{
  "num_key_value_heads": 7,
  "head_dim": 64,
  "rope_theta": 38200.0,
  "rope_fraction": 1.0,
  "tie_word_embeddings": true,
  "optimizer": "muon_variant",
  "lr_head": 0.0141,
  "warmup_steps": 200,
  "max_seq_len": 1024
}
MLP neurons of a small language model. Each row is named by its layer, matrix (gate and up: input weights) and neuron, and shows model dimensions 0-148. Each number is 500 + 40 x the weight over its row's rms, rounded and kept within 0 to 999. Numbers have three digits each. A neuron's up and down rows have the sign that makes its largest values positive.
A block is one neuron, or neurons of one layer that tend to fire together. Before each block is what it responds to, as a language model described it from the Wikipedia text at the highest values.

Description: Mid-word stem fragments. Word-piece stems split from the start of a word, awaiting a suffix, such as F-our-teenth, r-om-ance, larg-est, G-am-es, clos-ed.
L6.gate421:582465496573504408535499547495448469528438525461571536484442547456506399545491449522446504534502404601454508512544466448463455473431472514524487490549534544532499460526537450509491529500550460567477509555503470457525419509466468549538525479570497445531497479536475478484480478475381464406475546527474486509530491434495474552498544535555504525505485488508487530499509548505463519463537515506482497445484449463473531503413504486481505536568518545485
L6.up421:504475469430492469530486544544479559472470519486469519499481577496486495501479581526499425511506481515545525541563521508471476543483521539515518508472572525544530498463466532535494496501479483567497537463498530456577514498531545469497522516440566518544512522475515545552549490567550468474494583511485491521499465487541502502546445467487438550462488487477500535507520529516583481478533478464514520446470491499525453528472549496544552469555543513558

Description: Digits inside multi-digit numbers. Digit pieces and thousands-separator commas inside multi-digit numbers, mostly in table cells for votes, attendance and prices, e.g. 8,953 or £480,000.
L8.gate375:478494529492470535614513495513485486488488478572520435471509516516516435530404523525547538520478559493554495437574499514509514462451499527434446568413522487491492492493559452534495524519500417511478506479485461443515495560515504572370568433498574453492496486499476546566466514535535504520517450427541451497516514479450473484459474503459524531473439487540500532434476493514491485494494520459502533460568482480464473491494502504467599431588524455477
L8.up375:490439456505525510475486497489517500506444560562482505513506506485493488432493488448486492582511495512508454524497529516502505501501442521442508508566576468410503520459383467454499468422500526566443517500447536532506409540478482516490569566460552485636486427516508495468592425531485483476506550530564461554482510504531495463520477504539480477552455414503443517466516521533532562492552470478500508530446498431477541493499554430489495568493536538455
L8.gate460:485518466516440527550516477510497535500498401546480448510532514443475549527482472483526468400544484469487407525509564555550552488477548470457480478444511534451468493541514501415452414542479443497551511543557585479442532534407530435516485547452513487553529483540528490517549452478451480566512493478543489500526519514580526468498497515499532471403505469485560465473507474538534530533525572542513515511541472516507580561484555557500530500521494510459
L8.up460:448529512533531549487534505556467495504526440562483483454487471462502541503511496601444571502542489581481499515498453523478494589515497531527504569529514515483486455483565473485457540442465528582449555486491479539514459483531483528423542501514513538545478456525488494496503482483495523438475451545557498482501498433498457521482503525546522489494465495449477434486515486523507482566515454465526482521488496540473454446564551565429534472487485579456
L8.gate566:470475590464546525506456504456505499469504495469476517513458519531575507395477551432480533451516457488499458518460533590501494475518477491493474579554478566451468463537523598469523458513478552477497491513480469471562480508495470481486460428552510548531472495425563536508498497544442499608518482485432474469480508491511518472476510489484588498515514478445463438545498540562434521475477513525541552475475555471426523523458533471463518503559498533576
L8.up566:474507465442453463528440503517534500546457494483472551518477498564463544492490506483528468513520489481477494480492489510440449498450516436476533488581417467527462561508522546436471551544498450530500500557482483583495486406559540497561443499498566455461474475511475533552595486453567520511429484453405524461507554479503481521511548489497526486463495515486435514408529516482550492473446525547527488453483495516457497510434535504508457492515497474544
L8.gate613:524528487474449477502479563495508507519447533516558519504529538535527498470471454501494508468573496454586501578513427518472563578486526475477536549507442465511481495491558434469517457547521495488570425490516502508536451470489484567500529550483459421523425499417543503562490486543527535508501477547500461531460494577513475439489535458492526514549542468502500490475461469492483474394548544439499590504489537524555473461559517518451482463518491532434
L8.up613:475544443539475483489479481456549511546503526499502533540460502455497495504521478535556454457568590498553499525583521458526452474448488519593553450514464487469541491498467530516580495402532455536452510505534483423473508422434523509534530572503478533535544472489469464480514512519482490480568537539543482451465483470484577475472481494482462497497406520495470491454499576504467517472490441506540497510592423444508498469592523482485437422510485516531
L8.gate725:500498480505460453510454494501503472577463481563538456574480526513534493510484513442473450499491516529485493492518452624518524501452499477554461509487515523597545581514433553514525477479503495492430578513581499509478521542446535566515455554487501517450520548539444485501574484480471514483439580539503513540464565442460530454497519502438507502498515434523520490603540466476420505492508504525454534491440465474525488454424575466453526486495544528508
L8.up725:591513457396515475476551456504528481508513549477448533489498489502445583508552529447535476506579429510466487488444594547542436538482518538524527446574527496417487558432543551459543593481458511452480513426467566532509490483531546543471505530537544455500421513541506579458601527492455409464598486506537504537442550511428503540439484484523520576460436505475494486449579549518480523525535489534550573446535451563555469487511510497509498487564461537491
L8.gate839:499437477482548546424515541457481509554504485521466537529553531551467543427458482488472522459492498479518485448519494490550458492526531473474474489575484446544469542604512487417451500494433452496550485502465492489536504517461457505524457495436470427475545492502402533535487448503457475462518461537426421531463495606501517453473441466466517439527431547464496525591424497570485459504476548469493533432581422574520595480573489440413509499459477486527
L8.up839:502417541447529466448532490549576514533500540502494508384416476516454488512386457471439511566434489518488439511489529543425461452515451471466452496500519471487487517571558477556566499435521389521467500506511519528446527379517501473533497501500542491481477460447468445476538502495503475499464485495524510462490470538494477526566518440455494508485498441436527470478563556497610527618518540434544512541516578516548498500475475469527465476515424521595
L8.gate1076:556462478494517442519477512529467535530457482553556471551455518569482489508494494503521525543477520580536481483493483523469403500474439461425451571486547497519472424536550463494508528494503408515491525461495492448367457469519469575512485518423523491433493438485527545508379472558475484506542593470521506536504481469558499495544514421475514478554482489429530510521442512495440466523516512488485525483470577460458535513498488494452473432474571525459
L8.up1076:515475504528500566509443512543510565543456535499558434535457553499542485492532513474483516512478628480495533521485509437569508535449435525439443505500509521499485485485509494549464488518484417437479527500571483539500471544526534549476576429496496430506484513540462461521477497504499463475448502459485510559463532512510500481492508485558523471468490451487479494567471575524572537456450526536505496476544464483491494478443479459548546491506512545563
L8.gate1103:557492475503515502451497436569447469575533473514505508463421502479418505487561521463467474541493489494492544516512497454526523519557448492475430538417556518433476467539526524504492483485468475556514522501461510494475491476494487473536504466456464461497454512467459508477437504516518468527535521476554468441482481585533474522556573541472525542456528502484522524478415584490500543535515496529417448488489461494428540435490466438459471545527501481447
L8.up1103:460533528443411572470553524528584472470536553484454489534557578490552494436500522427519536500575504485539531532528554484492519505449507494527476520531543507527499518518552456517487496544544453513476597536559526519540558385545506561453519552503465538478480527470524453505479504455459497439561506500539534497462495472506496553511551485527505511460543372555493603575507486494502487508498526512474483472435532479447503535474502471511472502442564570530

Description: Word-internal vowel fragments. Short vowel-led word pieces right after a word's opening consonants, mostly "om" (r-om-ance, H-om-eland, T-om-my), also v-oc-als, H-on-ours, recr-u-ited.
L2.gate147:475512476529559543591511498492482524517507562530506489496539503427482482508479447474481527605480493476451597449479559471481516550381473430484558425445502467478493478495424488558538498467507455458555507489595522519511532561467534490521545531547482545503526590522504470535487525528549504529535504555451461463480443571471521545416532515457481521549488537436525491442518487497547483478463470524456488486529491429530498533434495424479489527486518486542
L2.up147:509450543477518474452461517501525528526515533509530516519505567481524539541513537524513442495582521521472430488479452509448478463484443508555524513511476488493463520513504499509455519421540580512523449496473488511473536462493559568495502542460420528496458458538506483491502529522479408480437476521486461523514529444597393482506498456438484482533447470497497506502551583472497549482537516437530466477530558519477465544548465451537510503535496488489
L2.gate223:475554538538489480472532488535548534530522541514516546477486509452547531551510404464394498566532443458495477517447503435518467539449519580426458560507468529526526575543471523411542525428489474432535537451512565442499484495568489479443518576482518457458489533491465463515481511443521488488480442443513496538567498511547467483586518466490509532466507456450476540560437487538522494504474497441519517550425504498473505496530562489540449405460437493484
L2.up223:477439503484490505529445521443508546549518572538504529479481454497438531419502528530488497495532529536523514462506573502503419572515513554552534497493466463501502570503559465418488479459576456564478533389548518582474512561578506532555386494476528518564476470513515570527562536487515456456487488481471527513520516509516473477499473465551522545533525501491545500466469557580448536450554426592526549532547445494553434492535536521469514434492505499529
L2.gate414:506575439451559460515520521440446687482524562512532549481461476485538457537463485462497480508500497502473437431501490500561543401494455573510467503512518448522484463496475468481463492500514520443540474538562568525508522456557459525433532434487510534440491473566517409535538495474490557459523422451529520508547556503462512476481560517486475448506505577459523478443472450487424450483521498521524474538521436586554508524513554453551491497536459482454
L2.up414:495528486515540505471537548457477628451470501509501532527487550517498456500479489486507486501452499487489468487469544522484515428409478516500435489505475457452524475491517497459408518436488469547521439532548462540491476433516496514368542435481527515487436476527500431496552547485443553427524452449496482557431517505415586430453559457484531521465455535477550503548480526482420427445520492505567519524508440528533545485593578413551450530510466514500
L2.gate429:450436563516475508541458483532494452485517565500463523469478497556591466443540501543556513487542507496465549554475472490483526537487477441489499543513482502522590529495471521466489511507490534525520471465442444576447595572434495471436490514480475468486560532478490530496521489567479506415479503461503493582481597538441591526489477539537541508462450501475480489433518544525533455483487586503469501524545599480529457511522514457538499537483509469476
L2.up429:492512459573449562535562385569427515477468578472533564518572573572567505562490564548516532496520548510525500469455519474514436501534419503484483537515478494559531519529551473486579452541474511573477525506482493523535486511522457467401516568517457504552493457503458458487497523509500483462508494453466502524506571495440524479443473510535493555509472485462504445466494510506483371514500547455526485443510501558538516506489518475509581457505468533439
L2.gate478:479484381550500565506425473491484498481495504451474452430491483493435540454478510447522458525492564533502492512457479544476497499525551444513521473515485502450538561545443538491512491458450492553484450519552531500534576540474487482453438481463538433511565513473532494493501480583494494529446384475490428519517515502408427471497438445529476508453481445403472473462491476492514398502457490486488490501583512560570472501468477409503536547505515495531
L2.up478:490518456478512447479497521497483483495542524526520500480513485458527481418482526450529458479456499539556516532509534437429458508439485515538529521514470442506469548514468520559528431578490522524576544539454464420491499558451485511470471480528477515452515455482549586496458469521469594515487507524562461526475514546496542504434495496541524404459508476500543500488530451584601494622489560499392476562526492506483448479487515506440500507501513467506
L2.gate979:426402527447513526455528548511503469456475574513556474484519414466459521511487554458517506531538520562435506472547452505393466457496458518562456515502543475510461501537435508486548488520579508451489497434472472566462448427496552460515524483496463507490553471564502522514599511491435514492449489510490490441451486449543468514511476478522551486513472543490450495489539564461462511552506471541479482494442515501522504495495495516529480528422492538528
L2.up979:503481454490442510557496526448508481583470457506503514450538541464555550532466504573559449480501431475528516518554465497492466495447488494494554470551516456486464491558519488472447478540498531464465530561473528520456532560477566476491515434516526505477482520483544530475548424512482527427427540529484512487499534457467546499432565575591550460434470499465475488489498560487453485434555404456446558533445498482498526510490516437471424449465483507489
L2.gate1080:527561422567475546481516477550510494505453523498466511545500534427484498501455607416525517437497528511479437425539552480430514475509458504498504488487558489551495485464455476478517532433483424501445460595541550517418512491537510486517497449491494494532509550542510498460501543481547502425563464507508546529396474566519470503510541520493526511431562537534469468518509455490498463542513533509504445503516459505508506501505503447601556455485555469502
L2.up1080:471574511529515452492476543496490498492480460480559476509563516522476525481466498531466554498493552515475545507577568495530476541451510491540475458503463549514459525522506502405516496398434504421466483487449509615447546520470467472471447507535462499493544511536538501511501481506561545436570479546421471558433519489490486462488483438515555469473600474519533414470519535566504484557544477483539481438513470562487531523483540517525449471467469500467
L2.gate1154:459457492486431569457518503460489495544515479526514508516498468514539486554485548530542504514603533498497509482511583493497506459493476507513527508515467493536461567567495544471569478441515516510481585464567529464514528515469565508497453628530491464550492473500516565477478473482526487427540479484462461471478522536567569522541459444539552471460501449543505530449529462497551466455515523478497522489525512509528478514554531547486488514510523514514
L2.up1154:533475507437522446510473528499599504443509502472539479516494527469514488498492587473463501470553524519422463489483520490519488517514532517485487470446470541472426492520468464448506479559507460509468487488493423462524494507542493507474439516524457586546507524539524477522540500537442483449469472548477568541508495482508395501497491519540599509519501537461482486561450490544421501545502542454574501495560458543485529478536563494536496497516454512564